{"norm_eps": 1e-06, "attn_scale": 0.125, "tie_embeddings": true, "init_std_down": 0.0, "doc_mask": true, "steps": 7233}
MLP neurons of a small language model. Each row is named by its layer, matrix (up: input weights) and neuron, and shows model dimensions 80-207. Each number is 128 + 24 x the weight over its row's rms, rounded and kept within 0 to 255. Numbers have three digits each.
Before each neuron's rows, "fires in" lists the words (lower case) most often at its 100 highest values on Wikipedia text that the model never trained on. A number after a token or word is its count.

fires in: "of" 53, "cheer" 5, "half" 4
L3.up221:155131147098133102095151159139112131114102119144121064136118150117153107180155134113125116142123113175144096130110158169114103149116157098142121136139135166155125141093094109175108121149121132130111091155116156137125113143140161173128097160144062157156109109109145102137082123125142142140138115157141118141112097157175134135078139139145113148093104094147172117135112134135128115153132

fires in: "a" 21, "two" 17, "november" 6, "three" 4, "march" 4
L11.up444:108093048099128116188126135176166163114140121124106141136113117159108151100130133117145177076169090139151161155152114135113102134176130143136136123122100128161112145114134079097161139164138133130133115125141099116151086120075132124143121113145107126138152150145192114170137152106122124140137153171116138123092188126162119144123091092136129128098111131141119121133119136094174100115161

fires in: "of" 45, "doblas" 7, "de" 6
L3.up1532:149100117129123062157137107121098138163153124125149135129123136093060118172145111073165144106143128145114159149121172134128104163095132114149094097175144103163142147130112134116117138132161075126140112117085123105134154176143146140151107160092123150143130099112158133115148130106124139128105116125119135132130155156106106121108111154119139112115103157128135085132124152141157121168085

fires in: "such" 38, "known" 13, "recognized" 4
L9.up758:166135115135138141128150124134145112136155153126157084125116105086148113104088163076156127139157129137137116093131159119107174141120103117134151121123102120117106108130146156139098141090152096141087152101094115143116127095098167115084103110100130145155106097092115116128184159133100100121127137097153093156127194119141151146151140075121107149140104197148137102122138154121143124153110

fires in: "10" 14, "5" 11, "20" 9, "16" 6, "better" 6, "6" 5
L9.up1320:106135115117159112130133119098104155138133131181153079150109090101078170187195144119122137158114081109160138150137134136158098157112123132126143142135149111094134136152170116153157133167118112107130107118124108127116100141161125131114077136122102121126104079140128134121146137154103114128129093148128144111075099112130115171145108121162147131162124088099198106137115153102133125170078

fires in: "during" 29, "at" 25, "before" 8, "9" 5, "by" 5
L9.up1191:139109118119139159163142086094124176072126163108134139150159107132130126140104108139142100142130115064151120109124115175126162132178128113122123102128165166105127132156115137120137128133124143106077135111116106106107136138159109109142105105116133092139111139123171130101109137125139112108150124131137133110135120142115107130132112115127139133152143101145100143139056134119122077116122

fires in: "from" 18, "only" 13, "just" 12, "or" 9, "almost" 7
L9.up540:124129122119104142144131123113108109089112130112109152116142126107154133113127126098154105126129129123101156143138127159157095153148129126113137129147118126121125106156150149140128146100131113153105120119146107138136068121132121128129119159133147116186105155131118119105151137117138109082130113119145133132136118107133105112124137156101129125152117162183105100111113174102161058115118

fires in: "of" 30, "united" 7, "south" 6, "states" 5, "new" 5
L11.up276:105126129146133126120156108138134128147103164162096070132130125099128147136101157112165150095170118160135172156135140163125131095148139136157127121161148129137113125069146143122127105139123125135117132097123147122154095182122134142113119123098116136135133121122157079087129148137150094094162144119158138116138165126105164124147127157098122127114098131148130116118074134125107150115096

fires in: "by" 20, "his" 12, "him" 10, "way" 6, "its" 5
L3.up947:160133119117110099130169133148093190132156134118097124107093135137128136168133114120146163133201057151113160134155144129106091192132147110131137143153106135113139166154115119118115125135113162146122136110111133126110130104091119087166097088093112140140158110142124082093118132097185096154135113103129120152131175164161120156132117142097118092104125118142136120156145107097134100114116

fires in: "as" 55, "19" 5
L3.up756:141141129085127114140159147167105122176118141143100108145105093138134158126109140104160127105167129122066139154116158115126140156175109090124111149143174087091115154148118128137149162142060136123151146183076082125165071138070134138121133119150144123127128148097137133141135103141112121138151098128154107118131151092126187100131086118073135161143093124147170101120134138137135115180142

fires in: "it" 17, "qarabağ" 14, "an" 13, "with" 12, "to" 7, "as" 5
L3.up849:094121148139121100126124107107167111151136136090170166134150159121135119134077116104151165107120126097156123140098129118134096132135128142109154138117119142140166122128161141158080127130091118151109123105121172149150124119059118124130107151106135123125176109106112136108134148112162131098126119089142162141148153146114111125142102108147125140127160144132149154146124150088139170069130

fires in: "s" 36, "his" 17, "her" 10, "back" 5, "gun" 4
L3.up1400:174113144139125125144110157157111135137107147084087128091133091128112127124171128159163141104127135104102168143108116126107164132131093120112144104138138122102124142135099088135104078104117161133112124098131115112130098162122133170130135157131154124132136118158136142096134081163198108135147113165148137148118120114149090182177112120154111142116145116123155139109116128095107126147150

fires in: "of" 19, "time" 10, "decided" 8, "means" 6, "meaning" 4, "holdenville" 4
L3.up1180:142091085122114139147115127135146063081121160152123054140143139136130148141110121085114157115139162161107128152122115118169148141103123142114118090140126135154094122124144110127099089121119115085080131109107104151141107140123128162104086174076131111138088111123097126170149074118157111153191113142116127093112114110114110154161109152157120140131143114146171143156168136143104130146121

fires in: "from" 58, "her" 11, "of" 10
L3.up237:146088143121115086179126119160133105110095157119103149154132091094142129118173141105133109143147104132119139164113170122097178183134106137099152171143104163137122114131148107169144117123132187118100081157121111118123119115124126131117083126109156140107129115140159120090154101127154124142141132160195144118107180152194137108101105118138130125125104112150118116119104095122170138127119

fires in: "9" 45, "9th" 8, "8" 7
L9.up1490:121140100154162104162096055128129156141136144157123141133127126100125162138155112157145154150095106079134125146122140145150126147183104098121128174107112170086138148121137107117141114095094198159150101121132117102127119127145101111149126128135144171117124119125141149114188098145153127139109123143117148128093125133154087116100103123134130091138116104158176097147119138118100134100124

fires in: "for" 38, "to" 29, "such" 19, "should" 4
L3.up801:165152147164125102135115123112139108146100141115125156140125126150114131128066157105147109121122133141119103138159135108090119132119087114144151097130117105118159126090155126126063147090133082151079130151152128181120138152095124160153118153135136095179122103125148107131091096142151147157160107117112096180171101128108123135131164094148094099114129138178161068194108125120164122136132

fires in: "this" 20, "these" 14, "i" 11, "you" 5, "of" 4
L9.up186:137175149113163108121132121080130147119102121134134124104119115086149154140137106142126128086168107084121076133094130191153113171110127141122134180114074117100115105138147116148117131152112138162128115089145090115112111153121146162105103118148112131131150099124087141124162099102113142146127118176113156153171127137169143169143127147180139112109100118145119093132151188145157153139112

fires in: "two" 39, "few" 13, "once" 8, "many" 5, "sometimes" 4, "several" 4
L3.up1296:136115141107137119136168116137136079102102119131115135123090178146142124119169105116132154106136115105124155161142146137134164140118110140123147092110077141143153149114192126167123139121153066129100124144111122108160113140122133141117113104111122124115116108145122107123124162137127090122104114174102120093125131125122112121126167113148100109139096094139126102141115102108165163144122

fires in: "which" 40, "and" 13, "there" 8, "of" 7, "men" 6, "whom" 4
L3.up616:143107126093115127158125097121140150116112102119166154160129137119109154128142104138139141080137149122095096118123123109122121100124152137089149159145125138116123142089081105110076094124118141105149116124055153085137100119102161158109098147105149161125131127140159081107142111163147146089097163118192165095139136088140116104130125160116161110067110163112113147117122139121139113153185

fires in: "his" 43, "her" 12, "to" 5, "first" 4, "a" 4
L11.up1160:143123131147120102159136137148086086157135133101091105125129085125115126138123140095146122147140146064120127185168127132112106095125112114156164133125114153160124118096174110111084146138114135115123137187153139122144128127154138101148132162129113154139111127115103117125118142160127106101113086162110116128170097103136134124135131102102108131143161153097117115122102138106149120108126

fires in: "to" 100
L3.up1301:086118074167116101125127135128127135140079182116106145097121096076119128178094105141151144143119138156142119173137135144132162126128122125131112125140131083115107130120115148140092152071116156144116112088133103129126116144111133128151119151141123115165096110100075110143137101105140133125153116109095178123139097137150151131167140112135150117111110127189159168151145118135131104105086

fires in: "and" 29, "for" 10, "of" 10, "up" 6, "sold" 5
L9.up715:109132117164175129091137163125107133170094127145126129164163127093114139103117165123102109127102136112187177161164121145142189136099180113076147127104174132147149095107166097166135141122123108125100129126113080104111152108135136108150102202134124129143154113088142139110166134124125134156163146106131104133095188115149117169131114107106137137147137110124120138150134063139115117125112

fires in: "3" 11, "as" 10, "8" 9, "7" 8, "9" 7, "found" 5
L9.up477:114123118119128103102176082096110145095155152192121140112152130145120127102090068137115121124174136105152109129110115141107134169139099129125156095135142119128141076117152129114148135130121116157090146149134122101150108057105116141114133141152107138128110160104126133104141134133099093126142123165150117101125171154148121141110121128098149169123112155097136126121095139168179121099113

fires in: "at" 32, "from" 12, "for" 12, "and" 8, "attended" 8, "reached" 4
L3.up925:134139134150142150123150135170116145126096160136123106127155114115116146181111134143124114122100144087109092105158159132145153140146109130139172150125150150072112129100113126090107138091095156132134134103125116128130121091103122153166117150127134106133094130084117133105099129123123162160162106127131125168160127139111154155102081123079121106177093131146119163097082110113133128110103

fires in: "of" 26, "these" 12, "local" 5, "its" 4, "storms" 4
L3.up1179:149141112126133095119121078133106158119096170159160159102121121131143110124125169144121138122165138112148131135102151149079154129126110110114161154173113082146115138107069172140105157135147072128172134101104134086131138163128144114186095160171128126114095097112161132129128160125115135143107128183150169156173154089086107144133125113148117092103108127134132132104131102155148136123146

fires in: "and" 47, "but" 21, "so" 18
L9.up608:135153116132130129138138158093140109105109150171113155152147098130138144122178079123155141124180143138123121115143134149099148131136144137107188118123156095117107106113147103141113156082134161111090133128153072142144102113136105155122103135138133098147112135116174119116141148152104099116105108077157095131132144128167163142126140097170115112116147113102122113171135111121163143110091

fires in: "to" 43, "campus" 5, "bauhaus" 4
L3.up1217:130105120110134101133145084139104162142118122109083072108111140144137166093144110127120151121190161105121118149102129149178155152126162140147147139128183116110108158149138136100080136116137144126138115149129100148146136110112137117125120102113112115126134111123123068142121100113151073128097160123151130151132118151130121169162110153138146126108146137152134085143158155116122149116099

fires in: "up" 31, "half" 9, "part" 6, "an" 5, "a" 4, "of" 4
L3.up720:097100119132123173138158120112129123096105116133096075129134141112147147108164124110137126083162109097136151136098142130147160072114158134081180140111143080114128130153155106160154156117136134088130127144110108112139110136092139099126126150153150118147143126165096142120164135177159138111123158137177121147135122103120122153117120101128137113116142141138152126091117138127098112101121

fires in: "as" 67, "so" 11, "there" 4, "however" 4
L9.up458:130131117109113167156161123079141118105137136141124132122107103107118132128078064104152147099119129097119093155154137148141131129129092125100111164117094151092143134131100122119120165092110148119119109116135095133127151134101140134112149113080133116203111127131167155161156136159124107158096093109120136123183129162153117172158116111152164128108090126152130143199117118143136106133130

fires in: "be" 13, "of" 13, "into" 9, "make" 8, "get" 5, "unlimited" 5
L3.up1225:074108120126146093134168145095106120136162137129121118149137174107148147103132198093141137112130116126112136136137121152149148122123119128155121155135157115109167141142110166189108148125151135122127123173069136114130132125094108126167087124134102088128110114128096134111136116093149100179131065167124141099141092175160154094116148173151150117125094078170140110156088097128146121105106

fires in: "of" 34, "joined" 12, "from" 8, "for" 7, "at" 5
L9.up1281:144125142129113121139148161130112157131158141109129123106124139123126151164167148145115110144084102084160116109113142189113155150122157101159114133135178184106131130116150107115145136123136137118151126131127137085155174141144112155085101141123122121083158168094131133100137146139122139111144105128106150112091127137155087148124124122126140123152120102120111162146138118121141104105127

fires in: "to" 27, "minister" 17, "ministry" 9, "film" 9, "band" 6, "bank" 4
L3.up1110:115121094128124162104151079120132128137157113094108135101133155152125147125132102133130163079126100100101170117142115113138099086145142117109132123119116127147116166123145069160144134130162090127153106113064109102139092133093111151154124108083125125174084077151151100112162116174163119085136117112165157120104123123128130146132130124113136153150146130128106104174127163106118099147074

fires in: "however" 24, "only" 13, "soon" 7, "once" 5, "there" 4
L9.up180:161126144096119132141190127121107126126159129185083135113108111101153135118137109122112149131133135119117126190096140152073134100119142096148108081138158157119112120119105148141130145106124113136093098110172102119168137125074147121176107123089113099152100116098146177140105159187145128130122082113125122130133122100141130120169139125152171169105098111160147148181090117134125135133125

fires in: "of" 15, "born" 10, "live" 9, "announced" 8, "its" 7, "up" 6
L3.up937:126141122100142151120152164073129161098131099103149156114147136156142094153187133101117134133121083181137135112122125116084120127141139126098143109088075123091152092125131111151180144116111123111141131130122104125141130103150112073167143113156113158102125103130100174136143138147126138132122142146131133173119107127137121086133145125126116093078100113140135159151148143117127087101127

fires in: "the" 98
L9.up655:150159135146094112173097104100124141118138174152109138141112124117103177125129092126135171111132104133109081135161119158094127112096092103086127117136129142123142148154132114123090107183139128173106104150137101104141148133129126114115107151104093129076132132080129107101128124181146103143148120132149131155158144160162134128128128109142125129124105098152146104124107086130176130102130

fires in: "of" 51, "on" 6, "brommapojkarna" 6
L3.up290:151105101083115127143160096138106119130150157110133072167161145128120110120139160094151137128117178126141114139050141125133151090147142099129134137144125136172144160104108142129123145102098127119129121145119108113139136165109096148142085128175096084098118130069125180133118165096141129152154088168127127136128109163132109135164127122167083138096152093171136117097105137116142090157131

fires in: "and" 50
L11.up737:143128153121135187162129128161139135100136127157115075098162154115118167173144083159131123113165090110145157145112145146125168139161079131100105146158150186174109152084161132138154131073131156098128114112118104129161118133130138137159121168150124105112115114136154137135097111164124079118111138067116127130133134093093089169131130148148119165152088154121111115147090128136174093165074

fires in: "his" 15, "left" 13, "their" 12, "mar" 9, "the" 8, "against" 5
L3.up519:148159139125145181172156121121135154117138148133139122118118151115096121126138121105153147162127132094177102158131131138091182149136066109116168120157089133123118103145145128104143115146159152137161117156108118138141171145127113147132130145139125089097180145116150144124068113173186082149119111106122132130132133138160157119096118157152117105168152127110100106190112119128138094120094

fires in: "that" 30, "kolmonen" 6, "zoltán" 5, "tholians" 5, "because" 4
L3.up208:160144104095137112162131112098156089096146115162123144163088112122099120138122128161116156108126153115083119171148132132104153154107119127060102119111148112125130157125133128124103174123097122129139120113083158121141114136185106123124097083092177141156150138134145119152123082165151137175093126087140107132155194131139124150163150157117154096125086133099114097157133162106147099110088

fires in: "an" 90, "part" 4
L9.up133:120119131124141181125143123114134126182144136148124096123117169136131149118135144110186152134097099122102183146111129156163097081156115094157127128147070091117129121153149135122132127122137196123135125121122110094125103099097112144138106118103191144110097118131139165113142164125173046135109118121137164146103121133187118088126139145110123135158160163146157106130153118105101117117108

fires in: "of" 21, "to" 13, "on" 8, "gb" 8, "down" 4
L3.up19:140121118113098109146127066129064144155117136079154126124120108128116174144160121099163170140123070129128130110128132131156123087122156120119109090137163121119133128177158124123126075106102182152135119123120130148153095137112105144152121119087056138123114143117110126098101079141128100122121078133141181175080128144127104134177138130134167128140132101117111154141173159105144094151115

fires in: "before" 30, "since" 18, "than" 15, "between" 12, "by" 5, "from" 4
L9.up174:128114091110104117101156103112126168095143133166105134114134110159147148104112130106164147127137107131101121114125134132145123150138161138124166148150107160140154083133164136153137130114121081096136124112060150113128118151138111150150109132133106091189127137130139147109107158131102092131130123142126153105162124123153131079151083125097123113127103136148132116173125165119141085144115

fires in: "the" 25, "officer" 9, "a" 8, "lieutenant" 7, "division" 6
L9.up621:094113095132133131144112150118097156139157141092131134150119137167094149134152104125151153105111100074143108142142122128066108105130134114118133155157118106147112143111140125160076172136119101147141138173163087111170137160119123130103114112124171144118151093118122129132149190144155128100106128150172158128159154154171094181113135121134138080095120122133141133155129092094155130167175

fires in: "a" 32, "president" 8, "de" 7, "an" 6, "public" 6
L3.up846:093094134150120128149132143083149129084137117118137111136079148108092105112149111137133149127145104090112106132125148139160156131131150132080131181121108175145115163080155140151108119177088117116154105127123116101150184099085119089131154116140167131148126115121111098110133166164184121120132103082130107157196107129157141141124151108110110137151122116125103167126100183045157089143087

fires in: "a" 50, "the" 29, "its" 7, "s" 5
L13.up756:191147149124140126147117149068086092149177156108124155137139141128172131132088146112142140136103089145131101122139115114116091147126134142106175071143091120138150085132139075092126135135118089127119136157165121132140110103109124145136104145130140150123118104109134095138098156144131176125108080132147151121167133146145166131111085082145132124128134135131109081141077134095150098113135

fires in: "during" 22, "after" 12, "by" 9, "of" 6, "follow" 4, "choice" 4
L3.up209:115106134126150131146162162146132137099107133146101086121114173131147128142195153120141091128103122118115079154130163153098107113081128126132129134145142103159117137132123142165117112098148104128092134150127098094127139118117135075134124154105100107123084077129113111129159144140131097099208112176112161111118094156152115139094136140118124058164136100132130094122150127136150102143117

fires in: "two" 34, "both" 29, "three" 9, "more" 6, "few" 5, "some" 5
L3.up652:130102105126129125202181136159112091115085165113122121152105126074114172129158114107160138133169130114117135154124128118124112111121146120121143146168121185161112136148130121104090143150152082077097096122141123088175129087080137099144147114111121119136121129113149084164109136180147145135094115091133091106117130140144115140132098108135163115118093152163149076116093112131126125117137

fires in: "when" 23, "while" 22, "where" 12, "how" 9
L3.up1155:184135098082134111119148092095164094094152112130127106127123120089137131136109121120101135079142147170144150172133123138128112156129133132138162113156145119164137099126127090174108150122109077103131111124111105106179122129100152125147125112075118114146092123114174146103134116172093103141144137130127107126135170150120147134139116108105169134146140097129142129173149148128115116149098

fires in: "1" 39, "2001" 8, "2011" 8, "2021" 6, "1991" 5, "there" 4
L9.up1264:122128110102112132138156131110115142113164125155094099116156144128087099110106111118130132155093154124105105154141124116126130141159137118139119170096049108144108128122093132192133111127097129138111111132121111056117116133124126121133138092165154148105116126107122128125193166137131139114116130128144172120097165143162090135155126081146112174127109137139117146160140118126157097126107

fires in: "that" 26, "when" 20, "how" 12, "if" 12, "where" 8, "because" 6
L3.up308:136139123120160103137145118092129094143121134140115146153109117071104134131132118135112146128149135177112087141152143079100128134116126134098133111162125159100109122095077132125135141148086078127139121131083113139131116131133123113150137112094122146158130109137144150117109114168126122164126128111156102117109137125142150143140099122129166176212117145133154099166152154131160090155093

fires in: "of" 39, "mausolus" 11, "kausar" 5, "that" 4
L3.up135:152178087153098072149130121118159137105111121110134176124110106130157131138132103120102084119119107124119116094130126133090120165134122155111142117142144123132119134130117112171118100119084108104129150173092134135114155085078158128130135126157106128147142127109077130111163059132140137125154123128117141175137162109182153179110093111084121147084106140148102115169081096108107133128119

fires in: "or" 16, "around" 10, "almost" 8, "up" 6, "above" 6, "out" 6
L3.up125:130144150159099123138149133127131113143124162126107086103119121143122118081073123143129111106126142129087149124150136115113149133134194121105189106133127128192127118107150141140110163114145117138114115072131134137135102131120127093171100064141085169138151148090156115126111119129118090107144117126146133122088166138172104060163118139098182145098134147131129138148139144107150090131142

fires in: "along" 18, "or" 13, "of" 13, "cheer" 5, "without" 5, "website" 5
L3.up655:132121156115100136150134133149129126106079122119129102083131116135145118136164126148134162093127140142124135114129130109085099139111132103092172123125108117184100166114167137160144139079117091094086134120146118111138119130135094122161128106083078126151141106135154135156103141118165123117133085085144093112142115129186090141114122085141147157092114111139127151118114141120156101099133

fires in: "it" 21, "there" 20, "which" 11, "he" 9, "in" 4
L9.up1200:158114126131115109114188155108136153082115124120118110134139147109139137098135111145095119102120129091141125101156105110081122094131146155145121144125098123118111131134129117127140100144081103155115116089133118146131064151132209115098139096166134125164098113159137134155165137123130115128106116139128145153185098132111058149155121123118151132128128135128122141164140159115114131137102

fires in: "to" 40, "able" 6, "elite" 4
L3.up345:124125120148126126120149136164119111149163165078127107099171183120146149092137139127148139156135147130186143180078108116168107117157123126129150124125103195112119115082150135125109096138149101059149107097131102119139094143180164136168131131089170108111087138146118114134167138126142095048186064106138135140150127139140127124155152105115125145138093157090110147108124132114124151154114

fires in: "also" 24, "as" 15, "been" 11, "be" 7, "officially" 5, "later" 5
L9.up258:132124136124175107137149074126109126123098120178117156106096136105125149120104110099133171138141136089124152129135103163129114122152094112150120077131143121108152136144156108128088164136132122181080142161124066098168137120086092125139103117096129107114086170140107128090144127159154051140126140134149113107137144152147121127154110072093123164149115131157124118149108158141176118121129

fires in: "the" 18, "his" 12, "video" 7, "film" 7, "music" 6
L11.up69:170107107119121138153127117144107142170168147121111145124132113105154164119125125113147126098127158148176121147130130157127126144105114134116163141151130166132124125039137114106159122109114156132145120146116107116119084130116146183124109162121164144106096149135151139122117129122127131145124148184134181112133109181132152120144176134115104174135109144139140081096117123142194110172136

fires in: "of" 62, "that" 27, "which" 6
L3.up646:149138127090140118144135109149115105163126139136111120142146138113121165123144109097137122083137145152119095148118170113118164143150135091123139144133179100170127084116123083147121131117087099129126097137123110106132139127113098139133109150129143110121091063124139159116128142134168112090155137150130121132135147171121118116157103156157144109159116137113095146168134138137112159161095

fires in: "also" 22, "has" 14, "at" 12, "by" 9, "and" 6, "with" 6
L9.up1019:159102149127135110132193090135138100155145129139103155118106130132133122112133112109126145119110089106131140132148136193124164152141156104115128158102140152158147130114176168111152141082082151127127129149163119112116122113133146093155112091144089135130163103129123144100109156145157103140133106163128109108153135117119106119133152124098114115149111127144100154110121148105159129136108

fires in: "the" 22, "his" 16, "city" 5, "government" 5, "town" 4
L11.up1251:156193133155119160165077091149144156106135170158140129116089103106126132123101130121140120134119124153124135148115119134152128128116098130160164131143115140092127122097137133134127092136127159120104146155148146102164140075107150134144130117142192136110151086111122122086184110139141086101130119142100113137120165153134132148140120112097111151112099160092135101136108156115151156111124

fires in: "it" 24, "as" 16, "time" 5, "archduke" 4, "preterm" 4, "td" 4
L3.up356:138125105127145137120134191089125137141119135080096123130102144115081172085118117100141125109122124123098138128107132146144121149137151145143137146128129107154158118156172138188114137138145125151117077156128133125128134079110115128136133107072111125109144141144174123157144140131131129135172073125081174098161135125165153147082092091163125115181139104105139108116167137126125150165129

fires in: "by" 33, "engine" 9, "yard" 7, "reign" 4
L3.up635:124131119087157129140144125129098101156117125138122149125098144121137115119148147097108138123154110144121170151078140078135115112151143145041127120119161105119128160155133168144115135132153151121146121166108093153116052114100142077170115132104177112131137107100135144145130129164160131105129095123152180167084161122153143158172106111089102114132088123154110064161104125130140102155144

fires in: "family" 22, "of" 14, "features" 7, "records" 5, "from" 4
L3.up621:169137103105140098131123116153083161161105170152120104152157104115141143141110129089137101123106157162113123124058137106108092126136151094102106139135129140179129120126103127118142114140097127080138091120084129078110104124158146161131106114135130170094107106124045133118107114107120147115106182194132169136138151130114113135159110132109097149158089135190136090115154141096150131197171

fires in: "there" 27, "the" 19, "it" 16, "s" 12, "you" 6
L9.up747:119102090172127130093138190167086133121160140117115130141128142083112107176129107129132109134117078120116085113116133135144097139136158133135153142140122162112120138115156082144120092143095132159149080147107130113151162109083135175121111122150122125127105106106174159140157157144113109121119115151138144125129096193178108126134100141104149144154078132141128139138136160108133139135121

fires in: "also" 31, "has" 12, "of" 9, "had" 7, "signed" 6, "loan" 6
L9.up386:107086112123082093149143137159101134126123129156152160114137141110168137135176132115158119112117143090167172168107144150144105135136121093134172111129109104153115154109139118164126099106162136098086117115116075107127102136113119146136090143134138119133124150125156084119116080137123152115115118152139144144136114130105152119152146108109144128124096114166127139118111102105142159121119

fires in: "very" 20, "so" 19, "due" 7, "as" 6, "quite" 5
L9.up651:106116135105112136150126162099094154106108149139137093107130111141105136099200105080121140056136157144147102165146131082119124133111150166127137122116114096162118142140140143142092147118125119104133085121142081128126123171111088113132140130118127089151137112116098096149136106099190126180135155089160097091147153145145147154136125060153118150105132072128081139136127138103175111176111

fires in: "not" 16, "would" 16, "that" 10, "to" 8, "as" 7, "on" 6
L3.up119:145143134140138093129135111121152147199107137112102114127158125141091117136094132129076108111157127131110156119151169154114135191144102116178168113154076094141150141103129114131094119116088124101130125108133125156152131162111110102141146147155109101110113166084138137120130119164125102150127089098130112092131161131134149129120149125119118127127100148143106155169125137124176144080133

fires in: "the" 76, "an" 6
L3.up327:151141119130142126152154143070105164091131129150098107124126136083173116111123106120154129115100133107116113118137143171128144139169096090176107153141113144158128093125133138095134103135115139136178150140099130116140124117070149155159130130110171114126111129103151119057124153123141139165135106176138105119126130174139152136100080163166156156199124143152129113161109157098172114184121

fires in: "well" 41, "it" 17, "able" 6
L3.up1174:172161125107074129155130100152154133129114134123116124085129146136154195105097102130115143112131142106163154151173120129136130108129134133121160156151182112089114149159165164106143110113139119138106125099135134113130098167134145103127135133087187136126132114135091083131113128141164143081129133063170159156144131136123084114147137088123106080148138119095127134150111150088144152138095

fires in: "time" 22, "has" 11, "have" 8, "career" 5, "well" 4
L9.up950:146122122121147120100157130134114106159134141155085104118141107089127135153166181139171172145131127100123152191121122149175129089155132121139114137114136093119083126173118116161123114140115161085125140135131105177135131123134148086122120146120142127149116120081156091137167168141063118117155127109129121123137102142150067113122158140111160116173126140107172146139114124130100131125116

fires in: "of" 26, "under" 15, "master" 5, "chief" 4
L9.up800:119161136097167121113142116128119113152161105158114122126137164113128111128146145127133180116097125145140125149132142161110159081185114099142102131134139131136149128096129085119102149134128165112112136143135075092129127151123110159142121153144107132144147098118148143128164126171189096117153152120099079129117146138141141134130104164164107179150168147121102144137106173065114128137157

fires in: "would" 38, "to" 21, "could" 5, "will" 5, "raceland" 4
L3.up950:121132086148095150110168131110137125162126132128122118129122109122106095140087155107140117122083171128148140163145161131105139113146110101148147125138140121105103115122089149118135116094143139134132115130121109139174119137141169223154134165143113078160109133134136109138154109173138079107127127203137137163160128174135174086109113173136139133148131137140130136146103125141106122105093

fires in: "as" 44, "assistant" 9, "head" 5, "director" 4
L9.up455:106133113119137159159125165153138087130114132134104118105103124143123154158126124098120130122096106120132180150102176141158142085164045111140157145170122118083142091132147133138117156160120122163137143160083110115148120110116117168118106133163127129108135074162133120128138141130150068146136100135147097154141119153123146103141129076125114154156126164120126101114100136121175154119127

fires in: "to" 58, "of" 21
L3.up1474:119143129125116088107148090092153126098113150127127107107132100134155161121133087128098135120141152114124081144112163122144139094119098140134122156098162119148127132141142129128153102138099141094129113173090161125115136132096159160156150119103109105168156105114109103143136130100133134141165051141133169101176129125140114138148122126169118143140163088125117112180111135122167129164143

fires in: "which" 75, "that" 10, "who" 10
L9.up567:111137103120121149132176095134135102118157128117129134107150165129136136163121135133132140089140146116144133162142124108141142131171105111139158090188114100153159163114137106147118109135105140079080116137137141148116117169159095134162094133132144104120112116148106106141124160165165129090134114111170128128123147150141133089124153136126131155130145071078114143168105121093138116100131

fires in: "name" 24, "son" 15, "to" 15, "daughter" 11, "notes" 6, "brother" 6
L3.up373:098139080113099136125153139167128136101114140088110132105146110148154134101151137090170130080152126162104126148104130174140118158099156119139194103145154142138082079140119155123144109141114110134092096134072086154148096147080113130127138138125135088150133139095116080129106097112188106118129095105161151130127114108155204114140145158125131140138100107147111152140133142095148118121091

fires in: "time" 27, "of" 25, "range" 9, "but" 9
L3.up192:136117153122136163121141155134138131119133133139113120081117122138140124161126157102144140129110111109114133130126111160133159137139128153083104185137100166139130136109102099106122126105126128091128123102116158148129121091138131139201140138135148155105103143131162145123192144133116107098173147176125136137117152158127092111147116094106127103117123167146167124111130162115150130132116

fires in: "due" 28, "because" 22, "however" 19, "according" 11, "although" 6
L3.up852:134154094116124128160156103113136100120128174137113124136100145129119159105114131089102153096136091105141138119159169143086179170118155147087137107152094150111112148132086085160109121094120120114124092141109124122180139134131111126150132153109116091129127120104114087132140122162153112139137120136143083131134154134164160135111128131115150134131122131132127114178151145132145099131122

fires in: "their" 52, "they" 38, "while" 4
L3.up1412:163133087134177131128132149099165105128125112107133143129154127169136141124157130156140108098122106103120145068158125143125122121135144132093126089140152133126096147134092142123102152180175147123092095111145101165099136114105152111130112145151094131141133140143179106093133141169152132143116148178130152123135104070132133126134171155090109115139122117140147099110113131161144152117158

fires in: "they" 20, "to" 11, "teams" 11, "he" 8
L3.up1299:097125113106148157123106131111113128123145160139134106145153135162124129140148088119166154101137158128119120159134112119133110070140159137063086127145096091137107120130134077166083135160164149147110079114074111140111121111160114103156124135085149129167132152131100135142109161141152112086151147086171154132121151158148088100105126167116118116119128178133101095167121126091188117134147